python train.py --n_layer=16 --n_head=4 --vocab_size=2048 --activation="geglu" --norm_place="pre" --norm_eps=1e-05 --qk_norm=false --parallel_block=false --init_std_qkv=0.0221 --init_std_down=0.0039 --init_out_by_depth=true --optimizer="muon" --final_lr_fraction=0.05 --doc_mask=true
MLP neurons of a small language model. Each row is named by its layer, matrix (gate and up: input weights) and neuron, and shows model dimensions 48-143. Each number is 128 + 24 x the weight over its row's rms, rounded and kept within 0 to 255. Numbers have three digits each. A neuron's up and down rows have the sign that makes its largest values positive.
Before each neuron's rows, "fires after" lists the tokens most often just before its 100 highest values on Wikipedia text that the model never trained on.

fires after: " ", "at", "oc", "d"
L5.gate1:139128127091118110090131120141114172128153148095123116126148119098106103143100146102091102098136137087156145140097112163115147138142147122128113134137110160134131117157128162105155141115089102112132106144094124123144139158134114127126119154096116148157110137140112149125116103121112121108
L5.up1:128116167114154134165114165106129151125114134120103103102128165121130153141135117187123145125075095137120115127139145166178113106108072133122142129140157122153156131126127151102132109125203128154163124066104129145159134127131139137141099125097130120151109122116150140140132154123138143124

fires after: " ", " (", " st", " \"", "s", " a"
L4.gate206:134109165117149123115107104130124153170150110127123119133120102138126140160101129129087131090106134153150157117141169141143128102134153128102131098115081135103128143104124151096122105125138129122104105155103152144130093169117138125127122153063107129149120152133126140104158099130103113123
L4.up206:116127133160132103168137165118141137115120129121117119138141128192128155140177123151125095101090131101165170139151129121183143131128144152135123128117160126160115103159115146144100145137171127130148134128158093104107128117120179117068164117141120078114139136137148105109134137114132099129

fires after: " |", "s", "|", "---|---|---|---|", "|---|---|", "D"
L4.gate23:175094152099149149132165119117126140103116134141143124122138101188151117142125124115071156111093161160090107125124164137112153134130148120121134147111155103096120103141137115147093112125112157169146171100117119093101121119075170129114128085158115138158149120155139111165144122118121142119
L4.up23:137111120143117117117130097164119108145091091128154122088089142172169135110125109130117144102119128141145122135158149086123146111104117105131127137147135088112134124113134098125146125098151126107108150147131112126119120161133155149177120098094089112117089150138127091120152137115096149132

fires after: " Lo", "o", " Ro", " La", "lo", "ro"
L10.gate421:110114104104117147138151120127145106131163130154136193119148135142136155127118120134156146124087146140127117155087119146136102138116154135154130127114155102142141190093105123161149110119099170108135175099146122185106113116176107098158129142119127157140130118138141115112134149182143107145
L10.up421:119120133131084124133130145171142118110118136121122104138105064080164114111084113101139154183141162149143154167108122145148129109136113137145078145131121114164133125108118141151122132138108146133082155126135118140113076182141163143121078139151165102129051144128146165135105144148134158134

fires after: " to", " ", "mi", " pro", " so", " mi"
L9.gate251:176126113125136144181140158140121171122085117145129114124106117116138127093118150127153134167127098132155130068106125181136140145113120145109116120148104136142166115098124133096098127143159143098134107108177154108143142153102132160145161153132156167161107125154112129123128113107093135116
L9.up251:105116137129115116139096145170141100111134140061148123143088150187129133136067125155110100145106118144128113136110144108125111098109096116138137123142112118124091156128109183130149181136090141102095104153131146093115153158135126118148160132144060128125105161173123164087090157122122111156

fires after: " ", " Y", "chi", "am", "y", "s"
L5.gate27:145085141123137140129142150084130120141151147137132108134086129158164170093150126108132137113118129117081139176154144118095095128094151179111102133151161115134135133153169141127149121121114131138132130142096132129118130120153136119145101166140096153098127150109099099150150134133161092118
L5.up27:115108153137133168141132147155168113175144130140102128109125109120081116156152123107128125142082077115120116118109091130117139121100123146119147122114136133158117167121114156108139140141092172071105133136120158157119107183142146149092107116121134129116140151135171105110178123111112089169

fires after: " ", "t", "c", "ve", " in"
L13.gate109:115137123127128115066152162181144111125143167113128077144118128128105101158159147140148154119082091107114097146147115103148091100130160135115182098184152150166108116141129106121126131103147082098179100152129128139150114107153105120105146108136138176125134104139127127143098111157132140110
L13.up109:101131142126130132112130112151156141144120156120102150173116168142136110182119156093137116108129108154098158146140150116135094124155147137115116127122140085196096108128122123084142136075144094082145067116135118129163124102102113151098093106144134159161149129124156106098116139100110107213

fires after: " |", ";"
L4.gate421:111159113126118128151135131147189138110121116108154155116152120080125144108144158122096171150158159147107124129152118173100118145124105127109157159114111154158117122111143164154123107120152162122118109117132096137089115156082140128122151139141107116117157125087159117115102153114125106122
L4.up421:133161136141112133141148100138173140163121126116100134116112146088131163144124133099108135144174115160103129122139142111113098137099077118173170147133144163150125140101155125129151136113124141093139103179122122148062101127098144132127120130138119111104134129147106142135113154121091153143

fires after: "\n", "D"
L5.gate417:108120150140141130119163113149103111141162177076124137128129110142146136138152067185131131201146145125120120089103135157160156104165191161111172147077163083101128139126161149101091120119089128129142128104134102144165162099160137107130145086119187145154148103135134100142091098098159160135
L5.up417:163152130114153157142142130130121129147141073141064112081126102150136110123135091179143149148144168129099145111126109135149165106174156113117121148141114105080137118130124133118142098078083136118131103117144107158139164147146138099085170097059133136135123160130118126159101137097126171116

fires after: " ", " (", " co", " st", " con"
L7.gate545:100087146154128088143096123078147161091151144129088107079180160162124133104100149162126093073116123123150121087087160124127104114125111123136126102123153127149124156167096121110112143117119139152101152153117168093132091129160130146135132152152119158147145111141114140113119128130132122127
L7.up545:109106128125104115116118081141125170105141140144104083138147154138081145103148133135106132127113137123122125127118125146116113124142161158114106134097134110124108149135136120111080121138140135152077122132087149155093130113129154131154134112101078142129182089158149146151139122094108096130

fires after: "s", " ", " f", " sp", "f", "ur"
L9.gate116:173111123133123120120112118125169106138150165147111108133172076171125101078147098151144151166112156133136124139169102165068133112129114143122132095141152104126163110123135128140132160155140119117129111126106128133140125106136157123138130133109091115105138163144090101132111125150117090179
L9.up116:117133163142137133117096101088104153119114156107133130145131159144154120184108085143133133106064102131140119106169118133157175137089153122147164126120109125142095126120105087091105104105076131152129179127113105153156101150152119111133185137165163151125143077130147129094123129119116106165

fires after: " E", "e", " a", "chi", " "
L9.gate584:105113124158120125161106113138115117140150172102080067152098117152099139071125144127137153112141107096109163142091139112149108134123153098091118185144154095120138137117167154122139126133155160135115089090127117170117101178167127106079080121156103076131136147089122107165120093138141119107
L9.up584:134111105124127140132141091106143116159176122129136138088091115132106126094140115092115149172164112111106161078100144101143073104078143158118116135108109150118126194115158156123145100125099124125129105168115105169145141133132186094129134115173126132126103135149169103085132150118123172099

fires after: "o", "op", "i", "ta", "par"
L10.gate261:144092120125151147110088126136148119118126134153138210148141091139134127120104125112105132149129149135166111103116128106119125143142152175162125184158130143120098124160118159167096120120102106130165115097102153181112070098123159106161101113092166107139119129159192148112121121126124083159
L10.up261:109170139170105110097141124110160124086122155119122083141093119142171138158140120126142082124139096144143156110112058128150117131118077101132127123151123121144137108068142186155168151151150147145139154136125135141163074148112132139135129139133123136153137146115104123153131118125118139154

fires after: "s", "c", "est", " st", " qu", " gr"
L9.gate303:217107166107135125138125179129106110127104113129121149118115139166084100140143100150112122126109141051147172122142134137144130131119130097147138122139131150117121078146134101116143122116082148080137148118092110153165142134138138153119149155143108095125143151144110142082136122111118151087
L9.up303:166119115154129102136154177122097101132160131118070109157125135134121147062094129157117112121150174137109190122140101150152108120140144111152127134165128105133109143144099116138114126150150146178104127149112100142136128129121145144117137132117101141080146168111090077132129120119121101114

fires after: " as", " As", "s", "n", "en", "N"
L12.gate368:127092126174095114134137106153148097158126120113086106136122123121123121145125162097153139115112117127111153115135115120144126126133085198110144185110155133117132149129165142140132106129163105119140136132146165130115104130115139159099165056104123122135106123088109094137159139144122079095
L12.up368:109133097149110107082109117132098159132071117112092119116085122141136081160113130167157095147171124103149146128128177106138114158087103144103118136093135134141136117138110118149127105143114129097139093105119101130103135160125117142122104140107120116145168137123165131111191123146099125105

fires after: " de", "\n", " con", " ", " De"
L11.gate210:148145139063086141130089132111151092129143127107133103172137135138145130114116110123116134114114065105112163124129156182169149133132151130114117133105130149127129092149145081111122137138106135136166110121137103156100117094157123158119122139107046141128120129120138088141138105126135149087
L11.up210:132146140131153149139102157120123106152108110060112152149121100120106096113137175117111100111128099123134156153100133130129144156116143152153125115115131122102137138126093180085139157139125142157125134098131158105190129135131144088143142091128110126182092140103160140154122143084126136158

fires after: " ", " C", " T", "M", "s"
L10.gate550:168121158080120117138091183168152163121141114154107116151108146115114125112130129115114130151113111134132152091099124088138119122117170129111083175131146119122115151124154147109143130083148146172099138106107153081126130138115115133103085130107137127129153095125102139145130130152125129151
L10.up550:127100150137122146111084145182143106154136096148153144123113102151129173118159126117081185152118097113105118121126144106131160130124149160107137126159170104097090131090117098083119141159091146129129095132153151111138151131110114126124113129156108171104112136126118102125142139162060143153

fires after: " b", " w", "B", " B", " W", "W"
L9.gate252:130099140135128084144052093124098142111154128115146082132112109119095117152061143167115148107137157088129120150132142149135121161132122134115095120124150129150132133159103169122153090119079125158111140099148179104160126150108157124121130142146152104144112146140149084105134166079185121086
L9.up252:146138156127109134136134103124095124165098143112128058077148153071151115136102172126126129161137090145136133156158145157112088143131123129163055069115146144091146141122111151084155113126087108173159133100110130139108106139120122127165120098121149125174117135136118136114107150120112102109

fires after: " the", "b", "o", " early"
L11.gate515:130120097126148104152077126136134131169175111150122105165097157090154169127138138133158125125123143066162138122079123109139126132109148101120154139135106137134156145134103116128107113122151180139156102099118151165134124151118143121119170103151095171144104149167116120147143143138155138124
L11.up515:139143131117132123137152098138112117130169093152180152130087147100153139074138102150126127112077108119075115160071113121124160140140092174127108157143091084129157132136159109103129167148145121127176093092126122158114095148135145137144080145093153154100121122141132159078145136094144126109

fires after: "s", " m", "m", "li", "N", "ni"
L10.gate701:128132111119109168164121085152136146139132140165114104146156115149127097119154131084114139131097133155139153149168131118098070097147087144129095137137107142167107126133128111110091108158183152108153123139114077138124152171090136149111160136140128102114149183107163111135136132148158116107
L10.up701:103127099079149076100165095144123140115151095112093132143122118143089107141158148121139091130104104093119119123102127157120119099131130134088155131137153125119133125128136092140123085133133123112104088128110125091137125128163123155124108171124140125178118151116171134162116156129118154086

fires after: "\n", " Pro", " "
L5.gate145:101118118138126062118130083151132131112101126166063166112157139127097120154137089116126134104142107161111125111133126101130141120139161132100141158124109140151139196167140125131125152140114123141164098134148132162095105128142111102131103115097115134124128158114123148137144134156088129134
L5.up145:105138083115117156145103158098098126094112125119108161161112198129145150121141138133149096097127143094115119125126135077148155113163129127144125159108147091159133147140124071161138141100156144143130124127163122130153166143094150121124184125175131102116111145134121164101153091120124078163

fires after: "er", "or", "ner", "y", "ter"
L11.gate640:151080132152127105130131127120148114157098136097137119173145126115116132131122150137156127144141142135138114087159102100152125089125105141121135108100146117161133128220119138152075129142133134103114120153148145123101137129128148167182122147161129172102142145143160103057151118099128138140
L11.up640:078126130153138096127082092090172111147086166139133133150159138117161094157096123130126147101152162095156118145128139118131152168141134115144159142148136137169149153128164134154085151113099132150107086101125112123166131108130119189084144141128164125122118129138099138129114156130146131128

fires after: " in", " Vi", " at", "en", " In", "in"
L10.gate511:079154166111151105132124189114138155095116142124150121154111133172137105126117121111177125106152075113122118136141103127166106109093132102143143178165165070130148131099125131132130136124147140138134117112095113126128121127115138128136139122117113196148117099142135144092162115113114138167
L10.up511:142131113141121123140136131132146125136111113080142131162137118110155090152137117105127158150158087151105123106134099082083107161142121167144144113155182155106111122106119118164203140112118120099090103115095144119076160120070097162089152111098120147160130131113119113146155100125137097131

fires after: " ", "s", " S", " (", " vote", ")"
L12.gate13:196125138145085153125143153129151160085110114147123120179120100156106105144122116090145157129117156120150125135143128156126116139095121127124160119113147105165082150115095087120145185126121150122153131127121108128127154159093136134121121147123151150198112130131142091117135160107146127125
L12.up13:128182151155155120118134103122158129122145131110062143148155140121111147135128126149118131148108134116140122198101128157133185142093149135120122108119152108167072147142151111094094111140106147146141136102109130127180151147114146144084120130158165128149106141150089141158115101067104129136

fires after: " con", " ", "s", "ra", " pa"
L12.gate444:140118114148107126098143196143168114117173090163118091090095136182097105147124098137144140168096157149159085145122103145125096118157113118088159056106060097142153102110170211094133103138144123112118106163104159117114124166160138142144116148135102137151119145158151144142090144165103114131
L12.up444:152151163122134105139127161176146130140168113133134109137114145134103142128145133104148133129079131132128118147134163107113107117102133149170106118151163119142081151115123140101130154114107158143127156139114103111132120155135149123111097105119137140124149110082124083114166125145107099174

fires after: " h", " po", " ma", " pa", " tr", " st"
L5.gate194:085134116108123125139078132123164098126132145135153143131177133139144115151095115137138118107088127128122116136133139112153079156153147136130150136142151166094159134148099110141155146138118107141115067104117131110096152121174123088121134122094118151131164163147159160151094094158121111146
L5.up194:085156120166122159135131104098181136113144155117117094100179109117132164152120138097111176125158156119162078143123111129149057156155125120113151132087127140129136135162100093127124132145139154138119099112117122126110140104107122121118134176124121134160189137103135138118100108141099132173

fires after: " |", "|", ";"
L5.gate501:131107171102111101139146114128162131123121090128135085140155150163151134125117102088048153114091173128139094107181125147129156180083098130139090105134113149123128118124134099164089106161086134105158133127165156151115081148126131132111115110173147158139140108158127116145114167142120121133
L5.up501:125175117156108126152134146153141097120111083150116118100143138116113169138139108096122104107094154134106078128155131125147137151103121144185158127079101140113140132130157137162135122095130143104173085138188114131122122143124154088100133126136126130129166120144128127130121176111122162123

fires after: " ", " |", "ation", " a", " to"
L11.gate402:146118132147118164162100125121112160088129126156092088131155138129100118124101130099127114126088129068138211121129147122129161119125178153085083140145109134155151132126094169138164120124097141135087135128080133120111081142134116117115158156102067134149124146124120109135128137117110113128
L11.up402:124143146167127099152093114120097150144128126158177107169104095113112160108144140133137138135106130143128125137099152127132094141106123138127107090152105159100148111090167090138113114153122113174146079166144089126125141119133190155113110135117096163126112136114120153124129118129148150138

fires after: "st", "it", "s", " ex", " st"
L10.gate372:107141167117122140138105127171156130087150144107084124133137143135081140141098116139159143114184125129144131160150126095147100135133104128095154141119133120150144165101098136118094145149155109130138126119138113146142127159130135120113171115121120133133147116217122068121110139083095137125
L10.up372:140073108130124141144166127169157153107115154098131137136126088096138154132115099111139128088124135093125124110148159094117173135144146122142114070132128164114163151089137098162156159150150161123155136139115117197120120116119153100133126115137157145143116140146099166093157100100144117106

fires after: " B", " b", " Bo", " bo", "o"
L9.gate144:130135131138086137106107138143111155076139122143139164131104140140168084139123139162107137092139164128120116071121146106100153164150096134139135114107143129166143144121082161093131089104070168140147139103164144155126109150129127158146094118112096126128111128136119125088149156131167107116
L9.up144:134122132097093138145108098137110131139169082102118125130096127099090121137161119138149111093126125087151152150118124139086103113158125166129143104095100125145185155122125140107055130144079153089160137122113114092134118134163110101146142157124138108136151126131150118126131125109177133125

fires after: "s", "|", " |", " S", "ra", "n"
L10.gate77:133128153148167117135094146119125105101181086104124126151160110147134111133123103111129095120103134083116100121107115149169195157129102143117129083150101119111131168147114104092106134115106112129131107110118105114120111154169125146136101118122124122141162169115162104152143128130104122140
L10.up77:128143147148118137144083127114152072152118141135143185125156146141118124145110086123099117133125176090096126118101152157110130117075136161161159092162136113104121132130136126120069157135122095160132123125153119136105146125139100111126103099129127149116134145112158096120158138115138153139

fires after: " st", " con", " ex", " per", " to", " comp"
L5.gate93:150118147131101136145106120115155138124133120127164139187141152090151114155111113152134122137132102159127129124116190121139113101138148137138108106134141125115129139138158111124126063116136104115157108108100095152093098093121147142112154113123087124077100143157123128121100160125132085140
L5.up93:094142127164137132110130128121131161118162121126109121126084114148116142139107115107154163103135121120140113131136107082155077189115086143104130159098138110098154121084124112121093107134174174147089133152161145138123135104075128136147096108118146155135129121112149140108086156110138136129

fires after: " ", " c", "c", "ar", " T"
L12.gate308:125143170120134104114159138112143157128185160144141130157121116154171116124113133113125086117141103129151114164143120104148108101118164148118106112135151128127072075149113145116131124167118172150092112141115124146124144183124119139108131125117141145105138146133147104127127125167118119143
L12.up308:134162125141155114074120119175154142096145140115120130144106140149154113127088156084144111115143143104145144114154101114132095096147155165114177135128132113150077127167162162117111123103079140130127140135139121122115150097089128121099139119138156185107128160145119115099130134134125151104

fires after: " ", "li", "==", "I"
L11.gate138:127128118169150110129107122113140125124143108104155145127087104099166161132100144124140150113117139104170121137098133144118096145099122086076161151138155101136111169078144112123133161137142126171133137108123143120168107114138127193121179156099136115112128147135142095156115164128151116142
L11.up138:132152096131166131163138127073107143117145115112125130172152117114104163139142115112136082128144155104124134104099132149138135103112112155151146141173098145140134123132158099128162145135119151135139131142118126170101116108160150168096161162099078125173107132090140100145097129099134126136

fires after: " ", "s", "c", " gr", " was", "ro"
L4.gate497:143149113134118147104096134145159114127133109156147095108135115127120113129120156116097135089125103148152130128145158086108065141100111119130134087149078073115101105101140160123104123119135121129120118147168122183126126149137183071136164141119089096112168108100140169129102112138147109118
L4.up497:115106159107144149154093117153152130145115158120156138136160120123127144164070141063127168090140175096127121126141167141131082167135153130155150108118129167137115139127111136117126080141173125159134135152152164114106130105157176093123113101097110093127145157144100067097158133127092081164

fires after: " ", " have", " has", ",", "s", " \""
L4.gate283:190139174156112116109140141153108127157158114106129134126126148090153130151128123141122106120095150124129113155169131094151107136099137099109126099139139131142118155177125093108136103109121161145148090087127108128113146131102150173132110134075137125161129165112097127131142097129149130132
L4.up283:153136147086123157119179107140136113163124131163098086143176121134115118132137129122113086134088135127111129098107172137143126153100156132142138152106159106128090186141116128079093148080134145138125072138110109134056124150113161129129118149130112127125141167082178132100114136129142121162

fires after: " in", " su", " In", " con", " ex", "un"
L10.gate101:097122166107149145138126132120122151094122130104124109098149132192132095140140126112192133109120106095123142137152129124148134136097148122126104148154139062146102139094143129108149125145129125116150132146146117108102119112159128118135162134167127152132148112131091144114104145117141118115
L10.up101:148132181135146134097149086080125102160142112118095108120117147163144145106161131113125146104094144135080103078104124148137113102108136147103129190076128160113132151132183145147117144122118107116119081117116125137101143120159126138155145105131084096162136123150120144136107081144108093131

fires after: "o", " So", " I", " co", " Mo", "i"
L9.gate457:117124076153173108170164119127113146112168142102102145186136116142131135112157135151134100117171156133171096123116128183134099162159100152148101111141148052109090125091094097167126120089152128099137139163154136133122093132135165137135133151116075108148164150109121125115136113084167164159
L9.up457:129195139152130122098139105129140134081135152138087082151108157135142171140146109148181101122137136108124167138134126147160108107137086135143135128141130115130133149166123136144151135131098131145115126161168145099109077132139143103203133103095112125125148116157151108131142096118112168162

fires after: ".", "==", "\n", "==="
L12.gate640:106148106114166129074150127089127058100159110145139152153084110166121098139155107133160105161121125146137101144128158128134134137156143144098146131184160124104113118119141126087096122103127095128127144103132127182110137129116141119137151127126126112135090130111161171090098192092131140116
L12.up640:123077117137095142122122146119154074143124120118159143139137063145107094148143101120123162126104133162095154153136105109177086109159118126152113155146132108157140162153152120171118177129141158153119179145101104130125137143119132135128135135099147138150147105156127118127149146112174144142

fires after: " ", " re", " con", " no", "|"
L7.gate291:129099181123153103125135173121133125157146101124089130104151120118165153093085145104174098102113114096147129126123177154098110103109168093099067098106128116129164159119116145105153111159148080133160116145133114128087143149120141112165131137109138158133146151118110094133103133108125099136
L7.up291:157129144135137097127154144160110111140126120156115137102132116133149121104135103177168144129116132133157102137157149141136103132147132142086154081088137117144145110193139142092103139141131162124098126116136162144100131130093169108155141059088094105103108109112110134144138133122131074132

fires after: "p", " di", " p", "ab", " P", "pr"
L10.gate650:190126140147116126140173142109132109128150142113142163138112116135124142122128121115166112172166147176076139169142119132144131142081075131136118100137116111145134087125123128113117108097122109167104136097159152150139159143145127108120193138120160098087173134107108126124113104125124091106
L10.up650:170149151135160113109144117111183129106136138130130115168121150139105143124153165121114130196108159117208087145107100137159158115105097120141114137140141143131177136149151177105125134124164093120082157113128160124115115158151137165105118134166120126141090153161137163102121117102123106147

fires after: " to", " the", " mi", " was", " and", " in"
L7.gate285:132128146099147121132157159115115106078086110101161106149093180122142103145123166142140147151117109133089139127106112144127136095121103150116170105151120136091134136115092138105160158133123114106159131135178146090130129130123165117124167117138117144161166152128131107170055092112083152098
L7.up285:133120134120123142146171118172111095137145145122173120163126121182141123126142122125102116128103149083132146162137160120110137125154135097135178134077111155121081114103115102155115077109158122078127131137167137152154138117118114107156139152114119116138133144139124142121093130166125095119

fires after: " Ro", "k", "b", " Ra", "ro"
L11.gate618:138113100095166151175125126136131145126139150165130106100109160126126125120103117155152156124079079157123124153106109136151176074158131118146117161105125147143171099145149121141100131091091142079116189078123104093110117159066082129172135121146130125179131081084111131090152165130184125144
L11.up618:164117117148107133147126077172122164106132149120146100148178123112171123132109151135146137157126103140131125124145157146127162126095080141114122102112151115140174155128150115111094102140115139135114144131144117128102140103122139113186124170150161125149136144096106109104061124169179144127

fires after: "\n", "=="
L7.gate349:127123145172150131145120138133160138083093142120098112107140098112147110089108120164140078090155120139153099105124083146126121126119137141094109143121101086121149154134082163092094112148134166128130135121185123127118124103147074148124132127110172123154142100125130111143111124162158146143
L7.up349:128133111152126170139126154143146143109142097152125134136129104132124096118118141158161101102133123112111117108141075150134098139153146138112091131127108131145132109100094149117146146159155141114158126108185126140137162130118166134154122133124143121155074101151159132096090134148141162115

fires after: "te", "ne", "ter", "er", "ic"
L10.gate445:117106150122120118167104138162115135156150116104115117174109129124174138172125142140182107138099147138119145144147143113175118137116112123125128103148155194100136126149077135128110144112108148151125123154117134128128123112101147098134123172169096147117104155126129115095126145135082142137
L10.up445:112120102152150133105086147114073133155161128134118137140103124102152122153104153145127113125129132139156132122109149098130106094134115130135132151136152149109136081135137176157133086150168097131154087134115092087142158120089101128101123122181164120115131155123111129163143128109137152137

fires after: " ", "p", "op"
L2.gate31:125132072097080129130149138141135141155127115159134140125117144125160132153166115049140121133140135094124153114098148148123137129113168171120087145099133139178121112198118125153132134159116111126144133156106118134060132108146149145103146106077096149128120112099098102100119170134120114150
L2.up31:123132129097149101123109110102110136143120075164120114136131107148144137097125167104085134152136129114140104146143145103134116155147118131130092131061101151153160149128114090103134122102136129164129114130117102111087136120152169097143145113127079112123143101129082200156134096123120137167

fires after: "\n"
L12.gate661:131116114127126143132180120109177112125134119147160103113114121135135159137183152150105156177158117119124104121100127147153119140188126144148126138137099113168142115164163090101146138144143117163128134156093150105105139119155174116138161110127154105168146140127177101129158155114153128142
L12.up661:133128070135124142107130140160094113114146086105124088127138119133128119156100162171122148117159133127106120162086124135145163092120099088168151118124078112091118167144146128136148111111148112104133151147106123123114130131123110120145172098113144130135160091144112118126124146116179151188

fires after: " ", "s", "History", "ography", "=="
L9.gate612:145169119159162108117146109135125100130072160117138158130103077151136166111117147100121113124126100130173125143094121123127130137090129119120155154130139141135140088145096173128129137137129141165142114153156110154120116132111131151116137082130122154150117171137132144133101137088133114112
L9.up612:118137123133097147133176120145139125104102151123120075144105108106096166125145139133149144109135121114147143151094089161129134115159146114095114139109112121139093131122156078149093116092088131118131142099132123174110149134150096151179157137111127107177126154193128127127081140118196106155

fires after: "p", "N", "n", " de", "C", " up"
L7.gate227:143119126129095098133120138095103140120149120112118142125119129120092135078162137164148111170134134127085090075101165132105203119138093138107128139151113120173108154161122111148107107130146104191084137113153125112118151165164133133127105097168148115111123120146145117102105073136158152138
L7.up227:148107148110131084100104113162141135089141127150106132125127111113128113119125187117104140146134121148106103116098121099103139115125125125146049111134130127124129083142136161140139155145087108115156171131101173114127100127122087105166150127111145135138142179101137136087162097100140133124

fires after: " Ma", " ma", " his", "ta", " st", "ba"
L10.gate323:121126104136173078150100132147127138088113142114127129187111161121126136125138182122139168075127106153139134117081124082138111161136098173139135147152131152112148140170133114179126113142114135136122098076113137133154151112134136100116155116126075084149137106123105142117143112119129126093
L10.up323:096147152140106133120128067160167128146117124140106099130152163140156089093123118133162171107138086119129124197080114118136102137125140157114138145158119160127129099145150100099114125128164128123156138104129126106127132149150126149077102175108104084180159143121155096126089122153153119143

fires after: "s", " st", " S", " St", " pro", ","
L13.gate619:128101133151110119100115151154140152113146088116121145171134120129087104152129150114080142103088157123084163104174153140085128109051171162106102153126117092151135110134133104154118129104114161093120101120103110104168147102135142149107139176130134112150122103130134141136159148122133105122
L13.up619:129110108135150115092127097120115147088154153133084170126136150161099133137083162133131125146141160064137149135161153142126152083118157097152095137095136153099064126113142149132082153138148106118083148134123129106105134124129136138158118132087151079133167175132117130057126127141095141147

fires after: "\n", " |", ")", "ation"
L5.gate40:141172133105149116124125133132143140076113153150096114189122116153139135116163073078144135139105125117123129110130157172129127129116099116096114131129113129158156148131154135147138136116112141141189154153128134136078141165131114129118144121151144152147132149122152146141110120090107128103
L5.up40:112175122102139124097164125157115143126099136172110100130152139150126094140110117111119140121141131138102141115131117116129106155124134132132135104133091146148140134170135103117113170102146143162163086149119099149081128156137156133158128111158135130127105142120118152129168126128101139127

fires after: "==", " ==", "===", ":", "\n"
L13.gate318:155152157137108161141109140174145152147054098138110142142142123129161164066118146139135131106155140122120074178117130153123086098065137125134141071096078165115130133159128128159136103126111152162138167148148126124111140126146126151100165093145144127149158103143144102120135167155148097109
L13.up318:158142163148154143180171156119110133180068112141139156125110081074139110117122088113156123123118110129154105149136074127140135109096125129114112098119149120132143143098109103115147129149159147131191101113157181142127139125099115130083145109114124155146133141158134132136137124108151124158

fires after: "s", " st", "ec", " not", " well"
L7.gate544:110100110139143148104113124124113112143124110133125161147146136122130136127136136099114135085099162126138119075134157118123136133073155139172134113126108140142114159112067128183145134113118110157185108157152158100155109121155128133135117126159148125127143111100123135101086120124114102146
L7.up544:125126148110128097092129133136128157166121172074095109151116124130195124110119138119102099157135148091111103129100118174146143136099115112137082082137135099071079120132158138124161146170121161161133125128143130138060094123114183149127112145147137094105087119129107130110123098140120162103

fires after: " ", " fa", "th"
L4.gate406:125131128109155105136144123084122134144154137132106142104089114095131086148116107077151078165114157108154123116093160096169111113140165130126130109116092131145111105131144138082059120149118158084133069153123137145114119160125145145160124142083179112130135074097132161136140120149159110127
L4.up406:112157138126130100116143143131118168147101090103129140109086145158112133142111154072127096142173131105114144172114140126173150146121155143133127117116112163130108133152136115102093091144108147127148135078129108140093123149115127103124118126120138118135103102104102139114152140115117137113

fires after: " st", " St", "st", "t", " ch"
L10.gate296:129143156123104130148114110112135138093086129071102152127140119145089121126130116073159139084184108100128138109109110141114141126096181113101113116098121096136098101108102103130145164176153103120155113119059165156157153112099131084109157113116130185113118144118108086139125117100099078203
L10.up296:147107142108115124116143134147127103106100120148126097169134127124147145164155104127156141161126108123139124110118145137119147114112139133142096119069126124129139170152089128179153152152127197081134146141141133122153136137109166112132111110093106090057143133087124142129123137130155135146

fires after: "==", "===", " =="
L12.gate16:107119116127162089093131128095090125093129147123150094102094109188180133130142107114117164112080137129144119149107070140125110130130135126123100156154101113118123104106100135109173132134109122140078130093155083142107083160132104164158214153124137107133093183116149145105119144125168087138
L12.up16:128151120173108135152154150094154110108065149090111114132111145142128121129144137101132135096164127084111135136118124167156150102162070098101132160135144132156116131117129140122190122144122176162139130063145131102124140097141127146134150153170154126126113106149095111154094104127182134124